config.toml
num_hidden_layers = 12
hidden_size = 512
num_attention_heads = 4
num_key_value_heads = 4
head_dim = 64
intermediate_size = 2048
vocab_size = 32768
hidden_act = "tanh_gelu"
norm = "layernorm"
norm_place = "pre"
norm_eps = 1e-05
positions = "learned"
qk_norm = true
attn_scale = 0.125
bias = "all"
tie_word_embeddings = true
parallel_block = false
init = "normal"
init_std_qkv = 0.022
init_std_o = 0.00448
init_std_up = 0.022
init_std_down = 0.00448
optimizer = "muon_variant"
learning_rate = 0.00311
lr_mult_o = 4.0
lr_mult_up = 1.43
lr_mult_down = 1.5
beta1 = 0.95
lr_head = 0.00532
max_grad_norm = 1.0
warmup_steps = 56
schedule = "wsd"
decay_fraction = 0.737
decay_shape = "linear"
final_lr_fraction = 0.0
batch_tokens = 131072
max_seq_len = 2048
doc_mask = true
train_tokens = 924700000
max_steps = 7055
dataset = "wikipedia_en"
MLP neurons of a small language model. Each row is named by its layer, matrix (up: input weights) and neuron, and shows model dimensions 80-207. Each number is 128 + 32 x the weight over its row's rms, rounded and kept within 0 to 255. Numbers have three digits each.
Before each neuron's rows, "fires on" lists the tokens most often at its 100 highest values on Wikipedia text that the model never trained on. A number after a token or word is its count.

fires on: " the" 31, " a" 19, " (" 15, " his" 11, " their" 10
L6.up94:092120081132118078149123184126114102118167093122171151127111140083123194118160102082167113082160137141148120123112096144126122108126140140078105132180100138132124142148102101121103162106206122121140117116111181077156168134110143161150139132141147126088164155101125122127184127110139121117099045097120186172113113139144155149166147151142099148143060053173116143113170178146136088193084

fires on: " " 28, "-" 13, " |" 11, " (" 9, " to" 8, " of" 6
L9.up1956:163120171122174153171145151139095146116087165123147106142165102100133119092138114181181109157131127124151101090082153159126087125171174109142152074134083132110118109098140118135122108095176095138159129132108102157178195110163108114147130154122084061104063106101122184106139150092131118166125097074123128170088143096098094166131143172166129145137106138116063144182142161127115173100125

fires on: " " 50, " and" 11, " later" 8
L6.up181:183129123077154123100191139142109138102146089111137113078122119112151133138205112076144119078102156170149157166123118132116108117121136168086154133096147110106100044105162154126129120118158138087117173122204137121152168136102088194088098106122142100193171105151137140164128118069168118074114114142088100148134123082171159150165037148122181124159101143133147129213128168113181106180121

fires on: " a" 23, " the" 23, " " 15, " an" 9, " his" 4
L6.up1816:099141181192120149079112096148064123097154149133129119132101166153152177157153117051124128118151105132186067192133095114112121203076136180119130132065195141113179153173135153080120150117168160140124162156101170103068086127106151178163159116100116106087101129154118180141106145138125118147050123125106137092185168141152173130159149196098105072149083067080151126052080090083186125162133

fires on: " S" 13, " M" 11, " K" 10, " Sh" 8, "M" 6, " Dr" 6
L9.up1542:153112133169173198148169171093129056103117080184099080136163112152087156145182127097113088090173087068083169161117107094151169132140125123123119088095080141173112137158101182123065080107092091115120127163055092134122214162132086113128143111087110134157151118218108128132172084145138105180173110153115125159108119189129084117090077206160114179114131139118100150095154112129110133189181

fires on: " " 61, " place" 4
L6.up47:155121067108210170091153154142093168165138159097126100101125138096082100120110061114164121106177120128133112109173146068117154163180120168100204150139086130152124163094114165174124122120179079116092210167103127113171142093104116190187108132144108142154136163145162078148115188097185184158152124071191147156143134086095123146185154048179176099130115108135101138153126089077129101120129

fires on: "," 33, "." 31, " " 23, ":" 7
L9.up1239:157121155153145103136169120128106166164184081091081130132171153066162120062114205158125096112098165115117160164155194117138152139152143137158154132113124141166158082168122115121136121133123120097142105154094095150091042185118159171147152117183129124131113120162131127083100197117079151184213137107163093108145153138175163192114170145124131115108052090108127064097135112085102103067076

fires on: " the" 29, " " 14, "0" 10, " early" 6, " Greek" 5
L9.up1369:123132133122130097143148122149124064121140162073102077129114133167126139119137128155126086055155120101132132195168116114097123081180119111153101115114137147071131116155130165089151105090116148100120065159106162133126083151110138066116145110089182137188122132079115168126182142140159111147117151104126126152169158144163083167149117211140148162157161080157112168149144123052116151137126

fires on: " of" 54, " New" 7, " " 5
L9.up95:114108133120117106144099152092146203110115133099184086131121215094166136117096090113136073085127139154135128112185120099139172108102195108075114127115170124136052110173101110147148148148121126043183199097135095120124174127190204136084106177148081100092127132123102157094124125095102108117126097088126164150115164126070079101180134117123156141150133134116088147154144118178108151144107

fires on: " " 57, " the" 6, " include" 5, " The" 4
L9.up638:110117112178117092121147104160099151135196164112078114153133138126097131148172121070130157084098104144132150112120082155129137118136137162095127104101101116117076148159085159120094084066114106154111110176134139131098091128130104153104142150138134133145174127124168128056138149093111124139145127139129092135064112121141091171108121157109108075122142087096119126087085071193091108130146

fires on: " " 56, " (" 11, "-" 10, " in" 8, "–" 7, "/" 4
L6.up444:115138124117109130110095117114113155094095149153167113084156144109165156172104113109109140203116147157172109187126229141171107164110174141137111184103103131198128125151108135159148115170149138131117127148146186188135119114136101149122176113112131174101084119115124097137159102110163107182160107125157135125144159128189153079136166151152134151129088110113180135150126154188089129132112

fires on: " and" 43, "," 20, " " 7, "200" 5, "–" 5, " September" 4
L6.up1534:103135078126137142152083091124082169143140143129095181068093091118124164170132167107177104109090113168146114123128153065088115158130103126157175135161152158130127138094148149150129107109083107163123099129139106040138150125144138095078118137163119123175116127146175160181162063131086140132095158120148093111097096131094098101010153172086181102113166170144108169082129141109138081172152

fires on: " " 64, "202" 11, "200" 10, "201" 9, "194" 4
L6.up524:130080156158111131109090145145119117137134120169075150092144121140127156068107126197181082098113114132112093133086119146187125125124082141176123093101087102129132128141165118103154183109128118109143133153119112161125141090154187182093105080105054119109134105129109121108078180172077091100117178171071135142208153097098194140144111203087178094125131116166120166122085109147169136236085

fires on: " to" 23, "." 21, " of" 14, ":" 7, "," 6, " the" 5
L9.up1980:104124106122144171146144138098196168081132235141124128143132124115185092099098138111158150148134113183127081172137116138108074079113158163142163140087200107131142160121138120115205100128151126146139103106160170174137181152154152120137130161145100139096086126140123153141110111134112134100092182128058163154133070126116098074102135089108130127114164146107149151119122117106101124109109

fires on: " " 32, "-" 9, "978" 7, ".," 5, ".\n" 5
L6.up1918:072093147068137132072087085067115143085135098128132120115185133154137100167113150092175068104143111146142143133165142169121105140128069097186196143137128169153104092129123150099119092169183112134110139131113125168159133103060099122058115138122108104129162153125130173155210112084064125128108171126177109142122150129172126112083180178156108054149117099148129167179107124148103075119138

fires on: " |" 53, ";" 10, "-" 5, ":" 4
L9.up1992:093061075081068066136162164146089101134051147193147141160091108136114133174144163142143144138042117128178141202120105130148112103144130099121141118092173212183059109078104123123129137089092116064086147089186104156144111166157144158121186139154107119138157178114115138114081077156101121181158139089113135167125091121131142110135136158162136126143135164149079108102122172128126149157097

fires on: " T" 48, " his" 14, " " 7
L9.up1598:080125102110145106127153117125146151150122083101144108173122147125183097161088114088077168105184066146112083127105141071085102171195087110147170071113145155142111106130145098106129094131103201107090119132147107122178163126131140111108131147120054157071142148140171185233132065072103192074171177139171080136123124149088077108107123132179113076186096121090119123148150113119172157145167

fires on: " M" 66, " K" 29
L6.up1424:148113112169132130148161127131149088091064098182062086060025142069131143157106174122194062179123082092116169117125109101149115102172096160101075139083126079184145134163188129144151104104162118089105191117161120196074114137115152133112133181164153159102130058171127101117142153155133130113173140132135114136135080154059119150188092147193099088111135158117150131120169109146102145176107

fires on: " " 41, " of" 6, " by" 5, " was" 5, " December" 4
L6.up1426:093123180112098077103146114144121175159142128126171090133166126115150136083102118131148148105118123112151128149119167155161130110208195082151136145147109129117111180119143167127130143095143122129167089112148110149093085125164121161169170105110160129097162114151148131143146106075187144154089139181096093174181143157131116093018128117135176187107131177083110110130095154117097167117156

fires on: " \"" 40, " |" 20, "\n" 12, "," 5, " -" 5
L9.up1803:085169113144126185087100163083096137126159174086103181076100149086187122118137163149071118188129102131154139176123097102105099071050123105134096083135160142101127131138113116142165116117131164113130068152118168153121112141125131167118152135145153125095121148076086122124119099147137110140124189167145140117085129122104171102140157139109097089097158126101145170101070088142118164111112

fires on: " " 28, " a" 17, " each" 9, "1" 4, " age" 4
L6.up1423:139115068117121125143189104152108162183090094115160177100157152054154116161107112105180087122098134124099106085083105114113102142092095093113130151044104133197099123136134107149201141145135116124165078136052061073140130127131180132137121127164105096138123139160089170133227079117137099119135105097174214122123192150101126069129147131108082144122150098108121160142171208144128113113136

fires on: " M" 49, " C" 26, " c" 11, " K" 4, " m" 4
L9.up479:176072152170173193191075138194110109105162148158083084119106127128152140102103195126129109179139084069094122118084153095147170132155152120085109108070085178188081145147212139153124092154167111090084096113112117157162115100175070160098109108165104142131145145157104174094141074127127119112096091133102102127101111186157162143096089113139147124121125169101133157158132141085139143164173

fires on: "C" 33, " the" 25, "c" 4
L9.up800:147176143127120142094081143157126196149112130137091124112072155116049164173158118165175159160144117129121170118186107112172150118072116121157124171135073115134117082090137115145120121050079127166133164112106114071089151131181117124093100138170126126133150113118174141136133174102128140091142054149120198111110080155148162149126052065148162151110155096143136143090131098167121159179115

fires on: "," 28, " the" 20, " an" 11, " of" 10, " |" 5
L9.up348:109179145136134150159080183150190153093092111152088132157146193134151086122150106102114097125170107163175167148163113094114161172140149102100109110119040123119120110154088121141125136109132129138171113096148120180138170163097115037137113107153109125068111178155162143094115127127177111139143173136127139183156120043151165081127115112151156110142199118174148154136166112148131142133114

fires on: " of" 18, " or" 10, " as" 7, " shows" 6, " which" 5, " (" 5
L6.up295:140177178108157090160154156110178176143126107145136082126199098131173126127135212138103113165127106169117165096121101187106121087100132130182038164099139157090092134129131133156123169112124164123048129116136097122157109158111156211177113110140130215087171177185083131099129183082193124112083158107160091183104106155109118138125178092184111135063137115128181137143159161126138096147107

fires on: "," 41, "." 21, ":" 15, "′" 10
L9.up864:198120173131156201103140139102101122113124128074145126126149143116122080136118179143124089141137125118102129148186159169112131070124087162122128103120124109201125143128165113092128153158130123101087144135099124143159113077152135124196102085179190191123133170154169149160104112134164167120158165182115155154130180113129209100060165114103108126077110128113095079080118108160123148082045

fires on: " or" 28, " " 18, " |" 17, ";" 10, " in" 10, " and" 4
L6.up862:149181128177111140158147170136118099121099124136140098096167136076118112108126116123174099148187132196159204149147115133124095096181125166165176095167187091139112173155114133088114116140141134124102053109117117096174144145114110164119109130117135146107114086102099145056146171156173168149130084176161164151137125161137035126131166185125129156084158165127118126144118125205077063104083

fires on: " Z" 30, "o" 15, " Le" 6, " Y" 5, "Z" 4
L9.up1148:189162158169128167095127156136137099083143110101100107143092160128122130153206112107115135091120104091138108081045125190140116200140066111170138095162196085098098065149107104143191075152135152109140093160145183110159143117169178149113135159136117083125135170122121158093139164154088176136161139097119140093116171137120131130168096167155108086102173185117139063166120042094146159087143

fires on: " " 58, "-" 15
L9.up1533:168174134114132176101099129149144112160160157068083101184124139132173055118165105146125124159099167129115090147141119100107047176116084121191154121149083100129099134123139105156134118086130069117109194185162085129192152108147114130120107142168140120157123129068157168099137155121140159169125151128189117166118115095115086151126133111146175117139104107120111117107102130058112121186030

fires on: "–" 39, " as" 17, " a" 5, "-" 5, " for" 5
L6.up1110:137112084137161190101173155135098137085116105101059145156156137138136141086175079137118075113129109183111145173113207145077149124140122079140131138146112153103170166112108137088116141134077138115128142109159075065128132111164101133118156130131148111121117165178172101128084109134149193124075112096187152100165145119183094167120135125151090086169127119129197117099132115123162138158114

fires on: " " 60, " of" 17, "–" 16
L6.up1833:097155119170151102082139120176195108084115080195178090128113122123097096137083064123129101115169161103144123129159173212160112147154170129162084165096148074084154077140108101131120102138178088125131158121152134141173090142136166127126153122146096156130109194079133156162105122082191127121081125093097105162116151159135162140122221110140127118069070152082134113103096148091130116099097

fires on: " " 45, "–" 16, "201" 13, "200" 7, "." 4, "-" 4
L9.up1065:131130175134110158159146124063108117152177143133144141101128172107111117158108126168133079166129097075176112160153141148168150066176063113066179111114094142116066097157099108098116135121115131170074104160106128077162146121166147087138178111078125091121163078136184146086173092092133107087170177109184098106130162151101133117157154118177155120047176121071132134176202109113078163169116

fires on: " " 26, "198" 9, "199" 8, "." 7, "201" 7, "202" 7
L6.up1097:148123136123149120160110155158119113084124113164133170133134114131119099103109130135112096082125065111077109082157081132136121150153143163190128098144139188129079123118115094121116127125089110072109145109145142158157153101099140150128074105148090136149139069179118135109102131159132128167105147094140073159112088087103159125155115147124141080112060125112180159193126149120133102197092

fires on: " |" 21, " the" 19, " (" 6, "|" 5, "-" 5
L9.up119:172139129148129166107118122089137123165043108156125081161123206193108173166099141146126161136166098117119155116124125135196107134123097097165134141133100100160103162184123177069115098053183176134162094100171151078097134159164104106111137142135117115089125084109135150141128122073103155128105101152121144140201142115148170165195119180164118154187114176099165133142159118163088158119137

fires on: " " 37, " the" 17, "1" 10, " to" 9, "," 4
L6.up99:069082122133074114164145101073153157113109188144138166148200154105161121096132196101123164083156147159130114135094080126120135113134112104091133073109099100062119131148143115141119108077169053077197111165147091186156144189137152121178105136127150133127128176125126100124136139127206112068127111138122146087113121150087164182083135078090042031131147058108099127148121137157162123107125

fires on: " " 66, "3" 4
L6.up665:123104110066117102175075154105179131091170090162137071085111154094193145172143120070072094125129106143122147075166094109177140174143148099133148150123133181119117080191114106116120116076129147101153139206107130199118161146091144107131124158092142081118131117170101132124087157116071094113116151151152109158172200181115102160177165130157150159159128100111150098099118071143103151073091

fires on: ":" 15, "'," 15, "." 14, " of" 14, "," 13, " and" 7
L9.up1306:182128160125134104126176148079058157082120139135142130132109088106126124055125188149155117172140150133137108104123117146132124156083120176160106168099182122089110110154145138159096089163123133131120072129029134134159098168071146128115128103115095111123088079179117092151132167132114153160105043136139154112090110152116147130122173109111136103147067142114085159149174154187104118101092

fires on: ":" 21, " of" 20, " |" 14, "):" 5, " than" 4, "," 4
L9.up49:118090117155107138113117130190147093148147111148130085131129116111099132132131110142088108138077142161163151133155122148122155108104145154109111066135056135161151070131120157113130114199163127119110119154123072137109132119114168198139130134106146093196117162151119141133128137118108185117193054105107134165132187141157064092147155082126152107147119096063192192147130152141175115151115

fires on: " |" 22, " " 18, "0" 15, "1" 11, ";" 8, "2" 7
L6.up1220:144173175199100120139152131103190161125090096150107107098059097094094151128117167131102104105105154130156155088186095104168142078079109129132167148176215124111130112124155137109103103186182161138107108100150146144112145165136092132157117129108101182148174125154136084126153202120038155109120092144071153208123130148138154203045110124136062131093117185127151108148093172126100116123097

fires on: " G" 23, "H" 12, " and" 9, " \"" 8, "," 7
L9.up1957:103192143071156116124122145122104130133171108130158112056182067097129138104160128107159179162159152168142125171097156202098113088144092138041122129091113091082191095128164110179109093104096105109124108108107177098102135122133157191097134101081147126140133171109112136147174095100111113100150101163130107080166130160186120069152150134135173097124182079126135102149060126110122107141166

fires on: " the" 25, " a" 12, " same" 7, " " 5, " all" 4, " its" 4
L6.up1098:110104052136105128092042062101068118106157206146191133121130125151090071099133101167168159136152128063138167092065136094175121157121167144116155126091152128124092128096096101146144069181093168191120221143061131098121147126155086182089131121163125147187122164139118135141142095163169107174128109174072101191104140122125161128159116138077156188126157127038116172097171128132131109146138

fires on: " |" 27, " by" 17, "-" 11, " the" 6
L6.up1286:131158176122148164146108186129152121166093085156154115170113130136071133117119102143161111084124115097099153105126102111188139120124168131176181161153162115167085105154134167109138069142130113122169023098112107103115136140147122098161146159133135103155093107107095161091097106131121100136133096106157187149126161107085148071103096130123096095173180181096111108157184136065125125219076

fires on: " a" 30, ":" 17, " in" 12, " an" 6, " the" 5
L9.up1240:088132112117125163083153116140114096130128135098097152126167122165145102172127128109129182148152143102104092121152115085157120184113158146092109095151150144174170111141078113176072156069133098081152116188094099117067145154159087119182106157121132153158184143126166126173133145128132134167224100122105079171072180132079133110152110114113086122134078140128178093126091153151114148035158

fires on: " P" 30, " the" 25, "," 6, " –" 5, " " 4, " C" 4
L9.up1093:123130083166103098112122159140101153157161140103070096142114097109161147135153159134078148152140164164087095179132116107137074077103158134165131131092114109116119068167128141167122138130107143141077115124092112152145120130183109090110183137083152134137115120143161162150133087103113165130087184139137153111134074163118048076110152150160154120127161173116134179134090094060111151140148

fires on: " " 38, "×" 7, "5" 6, " m" 6, " the" 6
L6.up1319:155092152118109142111089141180144091103141154146161160141112105148084150130084118114131102193064156163123094162189145095115125126099150129138179123133114193187169108063126167128113131123178097147135132145113100093029147128112115115161138100123162135158171156117072131124104132121137116090120129110106146080108090106147120042152155156089106073190113105056126119147135086164150164096126

fires on: "." 30, "-" 11, ")" 10, "0" 9, " |" 4
L6.up1093:144160128101138159122110140145110119066125142131135145200099135121108166144054143120123085168107066127134098145169132167134177116168083137127190137145098155127188113091150101143115182112116108117140134075140121112116136107145183139124145110104069117137156121094170066152138121142059177084110119107123170067150178106093163116137093188102135057093101166104121143143143144155147132091162

fires on: " the" 39, "–" 17, " |" 5, "1" 4, " " 4, " fought" 4
L9.up658:188129116076140107140122116106148165077144124115136128129136128154122147143212161117102122170141111099122103160164102110163195071100120155090098101113099148164175179186144133182066143068072178198141097159138170096130090131097112164083139140166148212060147114179137071123208149118108100123139100144128108148136092147057127166145099142147114066155170092118064135173135121145131140178116

fires on: " to" 20, "," 19, " of" 18, " as" 14, " and" 8, " " 7
L6.up1246:136178126167119122108136151090126173166187154158116070090092178074107178128058116106107128191155109181147152100119178145115165119112121121170125152160134123092115173156133116095105142113128148093138107141053114101136147140119132156133110089148162181039157131108087106102155106132107174218122216167149113154115147118178091163155073173105080136058149152177142102166148144105127172178189

fires on: " and" 46, " |" 6, " I" 4
L9.up521:114134132114130174105114140148148114098106169105114154056100198118177181088143149172122124146115101118102115218152079146103148142130114111084191151090138173138072138106125070142116156171135167144145165105158197219072116136129128125116127124135122072107133131077140127150060083145112104142135171172119156117151066160167146150117121110111117205172155115136100104125134163111114211172109

fires on: "," 22, " (" 12, " best" 10, " all" 5, ":" 5
L6.up1874:095107143120145195124160079110158067118136156062133134092102214136143123113202136129079175114102106143137138107164119133103116075179120158099122183105103130195129117118126157098107071146158107133139131109127135135157125130181128135107086080087136130127072147089100145157121109151127131107152099135195158109078118115192123173120197126089134094134130121099128162120074143154110165081124

fires on: "–" 49, "-" 9, " " 8, "0" 6, "4" 5, "5" 5
L6.up1712:203113106141104095125110144091138117076133172142129091130147157143085176138100115128169080117124187141124155151190213192088126114189176117146158120145140111120099129150160134107111084145155161135109136097129115141104086142159171132137145101101172094163123110118126099083092088082153106117131125070112083140139134120144118208091151145106143096110117169076167133072095155081129162119090

fires on: " R" 18, "V" 10, "C" 9, " c" 5, "-C" 4, ".C" 4
L9.up1633:188133150152150134144197152118151100127057101074129151138136137067138122104093114126185121125106103142088105090109137217121147181165109123072117087131118049154086141126136118119119060101085144125116129172101144120159112100112082142173114154126101138129080119155097104171139092080155112181081148126085121105157098140180166134141100125137130143128113123106131185061143204106085112074181

fires on: " " 49, "202" 16, " the" 11, "201" 7
L6.up1597:158161119033116146120188125148096175149080157137103149146081105169098153133102083173107130077170115136115144115165121122169147117155126126149177179189136143090167069129179124119111133094105122176105130153129174146118124130121192160175059143089127126139123131170147149091101152072095113050170074154098161100149079140172114151120183105091128080121103118071119160138171137069152188125152

fires on: " the" 44, " |" 9, " v" 6, " V" 4
L9.up1071:105146129120110148155094169110125102109062142126158151158113166081159118091132173098144130125136160147044113160064224090115103117119130143123169144118100117196054129070107152138107096101140085145097110079119112142133127144101133098162051117158091100140135120094072124182114121111128141180090179112117144103181075179116117153111100148164113099127154133171083085129143123083110132162106

fires on: " |" 21, "st" 10, "-" 10, "/" 8, " (" 8, "K" 5
L6.up871:178145136084100157079120174162080140060114197148164108077137146117157129090124115120189120140105158091148124144131115146137121139139154163184194160100092097176150127139122118129070119108196127126134149193088076141126140132187147098111159090089162177128126162090106162149156148135132131145081091106105204147141144148102093138100169101166144133165094100092184167187081112134116157133135

fires on: " \"" 58, " " 11, " of" 8, " (" 6
L9.up25:108114177050137145067152112097121136137098140072120143143086105121170139098128124159090145131155145142090097174132122168170073130057179122113122129161115127127146133141154047119145117114066087151119152154123079130071128149094109090193100116179142091101131118123173102079169144138165092165112139073174073155160134124086123082095133120115092070119145153110185156121113145075079168136109

fires on: "." 27, " and" 20, " States" 8, " of" 6, " " 4
L6.up1847:089118142115116103146130129132156104101126153104138134101128170151133081108155103139116141077183133091141081092121153084115152117104073146138163176150079149141203064136134122118143161145130133070167162098161087133137178065136142149178093115116039126147110131148163133073161160205139095133130135139172119153091069135156093163100101170099122044125131097096156191120086129104145121132120

fires on: "." 23, " and" 23, " of" 7, " both" 7, " the" 7, " much" 4
L6.up322:172169164132128128122105151166090189122126187121128128146133112124089115098125103139182114127077070126114143091113082155098114152102151161155103196153107150078125139163077099133082101101112119085141102105136151102173144123115110132166084105144117097123092119173144093129164114165204108122114204137210081160105199095153120119079122171114119094114134100187124166143131134153106142120114

fires on: " of" 25, " as" 25, " in" 6, " with" 4
L9.up154:100150138051112084169077105123107187105122149135135095144139159125114095144107149095137111182138156116146169146098181147128120144141168138172143135185107103128111110144109118144113134122113146093187109117152107126193152083123131163122083085125138175095115136149126149118169146108140163142086124164150080104156124158103167108111144068130105151086144094088155147133216202130150082127120

fires on: " " 67, "." 19
L9.up1136:150105146151148145124173110087108164149151114058190135136122163111088085119155134148082113141069142127091162121167147180162116082119114138145109073115151121143095132147137142120099160153126079092060142103145169080097099183094080162171134110122111123156108130211060120109168168140108050130156158106131115154130134153149135117114146090144186118082131138125076112109132100107157150140083

fires on: "C" 32, " c" 14, "c" 7
L9.up927:126169142110110076044111127096141123125099098078182067203150207081071092130144119098184105132143117136098121178108114101155140143108140153107104093125088098149066122131136082117167085084147152116132178161102119079138183130122102137153105114141122164137158199127131103176119136123144104056131148173096105179151167140182154112151100112097093125119179149159110097098116099124110137118106

fires on: " " 52, "201" 19, " |" 9, " (" 4
L6.up1796:087130159189153153130101116133104156170151168156151118138147072149115140107162129128134128124143147099113161092140177109177159111131089084181141117193214113089073106120131120127036150086111056140107143164134170140122076134125182135125123110174164138103098105141076145078111095129113132070058153211157148140128083088155183116115127154125104119100109127089092143140155181160106105124114

fires on: " " 28, "–" 23, "-" 7, " second" 5, " two" 4
L9.up1413:150095121145130102098069107095129139108062166136130113128163107116200156145119166065151125140190104128149136195178204109167119118081104145142145158115150135143160136130131161080116165113083145091158139103174148124134174238115153109141090114140139145168152130197097126135145086100158101099161105104114139150109193155088185144139106131132069100105189113143151143162040172098152124114136

fires on: " the" 26, " of" 11, "|" 10, "," 7, " was" 6
L6.up1831:147122100138178153129078208084110172134104108174092101095120112032189123184139159136132067079123213138153192099158149131150117145144144135134180142102179136085089133113120174117120109155136099147145159167096135077169132071088144146103164153125080161098101171121068103175127083114131110105123162191141076140148125163124151112148119107136130123103091116128051127163177132147205138082135

fires on: " and" 26, " " 26, " |" 6
L6.up1303:137100156204091088104134077120164118138109099109156102057099108148104097069162144074151107152142138119120157122136127128122176119127101139132114082073111081111131100088143101119090144115145140125105153134161113151157108151078107091187109104139068125134127081154114092121082127190080112087176079103116113117118114127134124169130134126109097140163150134122132099100093143128122148165150

fires on: " " 59, ":" 23, "°" 4
L9.up126:151101114093122162108094107116060181190147160146176129133090171115127096112166164210121077161147152087109137125146099135087140134118153135143147099148095189096155105077131127124194158115132080100164135102137106087189085170099162140095145138126107145127114137186100123112123146084105094176199184132137135145118093140154099170131204138095157124139167158074080084130181101129159077077061

fires on: " " 62, "-" 11, "," 8, "(" 5, "." 4
L9.up1110:126129118097167136142113139112151131140097121066124114118115139105197095108119114149106102169086141155117172109130171135114015113122107154099147149087137117156165120124086121110092115143107131053099194151175142126172123098089142103113105114165170185136104134088138176104121180143132121105117157065184132149138174140195033129103124117144139131068119072105119073079115123062119091096139

fires on: " " 36, " up" 13, " l" 5, "z" 5, " of" 4
L6.up541:049166116111141109062151123118120109084133136185165092086182198122126140118105139103106120100132122116156196129190120162135137101133117094190122139114087161131163171198137124164105145113107099081199143190167154159150127170159176152137180130120090135152170152093152135178106098162173177177123117111107120111159115135120134079076140150124125118147093108098123142131150138128125145104120

fires on: " |" 19, " f" 16, "," 12, "-" 7, " Mar" 6, " gl" 4
L9.up848:123139149033160117109144114164122117106156127163156163085145121124158089149168109071075119180181141206140117140141174115097209156124082186188086103160081097148132129156109134102141155127116110155162090120146101163131126177085145132131162127118121159112144160132096145100127147089122161174173166090160114139150154104141097159114144176142101160125098120143162181145168139175163152111135

fires on: " " 29, "–" 14, " very" 5, "-" 4, "0" 4
L9.up1329:104086113137115168155107108086127105162123174172173127133158168106185147169086126110088129146176159143142124166197147151110156100189098136115133071178116176136085132162129162119121145111096152140141151110146144160120206146156196144133135131087121126098139126093159129118128126050130154096108177148111153136126161156119098144129179126190094114083163146092114077207144134130099126087186

fires on: " " 45, " to" 13, "." 9, " at" 4
L9.up572:109137097151127111103077081163148110205146131162159121172159102150136094102141183152117185123099119093125103166097118091097116140079107108193165148109166126116117165144096131156130143092133134150119089144199145060114190178097130161163139124116097142140137122074112105185067160097109125154101145093057184176119109144158099112102069119140156100069106115094128102119122121123211159144095

fires on: " " 47, " under" 34, "." 4
L9.up1376:181086099161164119079133080059133117180128174118159136161109161111137089123121140179102149076087145123101103161119193165078118080120137097087109195109085133118139183112073133144171120121121152157133073083119114128123150181140124190156074197166130152132114134060086102140144042159156162138165136145110131167038129135130122164125089171124152113103116123176161174154095157151201127132127

fires on: " the" 44, " " 19, "===" 14
L6.up543:086133110109157150102098147119149087108087101126125106164097116079130093123155187156142163138133094109110155124141102105146109114114142131084155121117153118084102105137144102085137127113203192158087169137126139145060088083202187142093144122137139124128133121103183119166093141145151164120113112095090101141161155132139171161180113173069160187129140099105106149157075130129092107137161

fires on: " $" 11, " one" 11, " two" 11, " a" 9, " more" 7, " much" 4
L6.up191:161148116142171150072179129159126166095125163154139088134108144166127097130125091153112050166075148177127123149141159163137175199161134128072092161125113141145163087182170107147105137114102158093100091122098134152102126126124134072117153201103123073168110119153107169194124135192109121155101087088161154129116122138147154141103100069107051103117072095152133119123090092106154166070128

fires on: " the" 20, " of" 9, "-" 8, "ract" 6, " very" 4, "ing" 4
L6.up1329:091141127194124134160113136146115120146129082124104111121091117168126131126089158108174113112171157143115089103143099141123115127180125124121131118145164149083097157112143170119113082186193114067198090116138139168141143158152081080090111083166077184160068078142105112173112159128167163121104183108166146116141109089152143116146194086114088094133140135094143140122066092111108120117141

fires on: " the" 20, " as" 19, "," 12, " and" 10, " a" 7
L9.up1017:093126165111211088155096112121069164061094142102114115131092123206095083113111143148142142168168162137154152127128130082150153135086110190130179098180175139063132102097131111177119125138106138123077103148081132089088118110114089154121124171126106097090153192165138147158114119086175153138126087145076118138136149058079125110130121073096091154135112099144130122109145120049110095111123

fires on: " of" 30, "th" 22, " which" 6, "," 5
L6.up995:049137109110157124166160157152115160102147104150104115082103093066195114123150139215073159118123105087096113098117168182144196101167113094117117155097082122089158112157117159124181122137127150172134126201146110072130120086179233144116144094194136119093114142143124152087104062118154214083203103168128112117180167191099092114100074125097137130116157087073091169128120088081156137115120

fires on: " " 42, " his" 5, "ron" 4
L6.up1778:115090129171109137157102164130152125156128121111110146055149140134097089086161130086174115113129164094129131111159099082096134194070148177090141120050149136142090159156126120114164145133072156091155137093098131130152188132088153064091117147116128138122106135104151156104114158116093184152085109075111113123143130134120146145120123157150178148108117185093095097088082135185081169167080

fires on: " the" 20, " in" 16, " (" 12, " a" 9, "5" 7
L6.up1402:106145146096164101124028115124142113112205132180164108126163154086113126135090154076153099149101102142150108100072137104146171092137041108098121101122098182121157121059117154037174148071156046170133127108127069101123156067134146153109149119187132134137129162107120109092164107174105078165147070103165092102151081054112119060155153195167131141130091115128174114114104143165187170147123

fires on: " of" 41, " " 9, " |" 8, "0" 8, " for" 5, " the" 4
L6.up1149:057165096161121107129201140134164116164082142146107159154095156113136150099155164161148099090138144210145098130061116113147106153163198069169119105142129072107104126097153214123141125119185079108167116120095150127171102136119087091145176129162111125172120125121175136106142112153108148129073108110171074131143077102144120109123134142093050155138130143142158132133134161107162119159062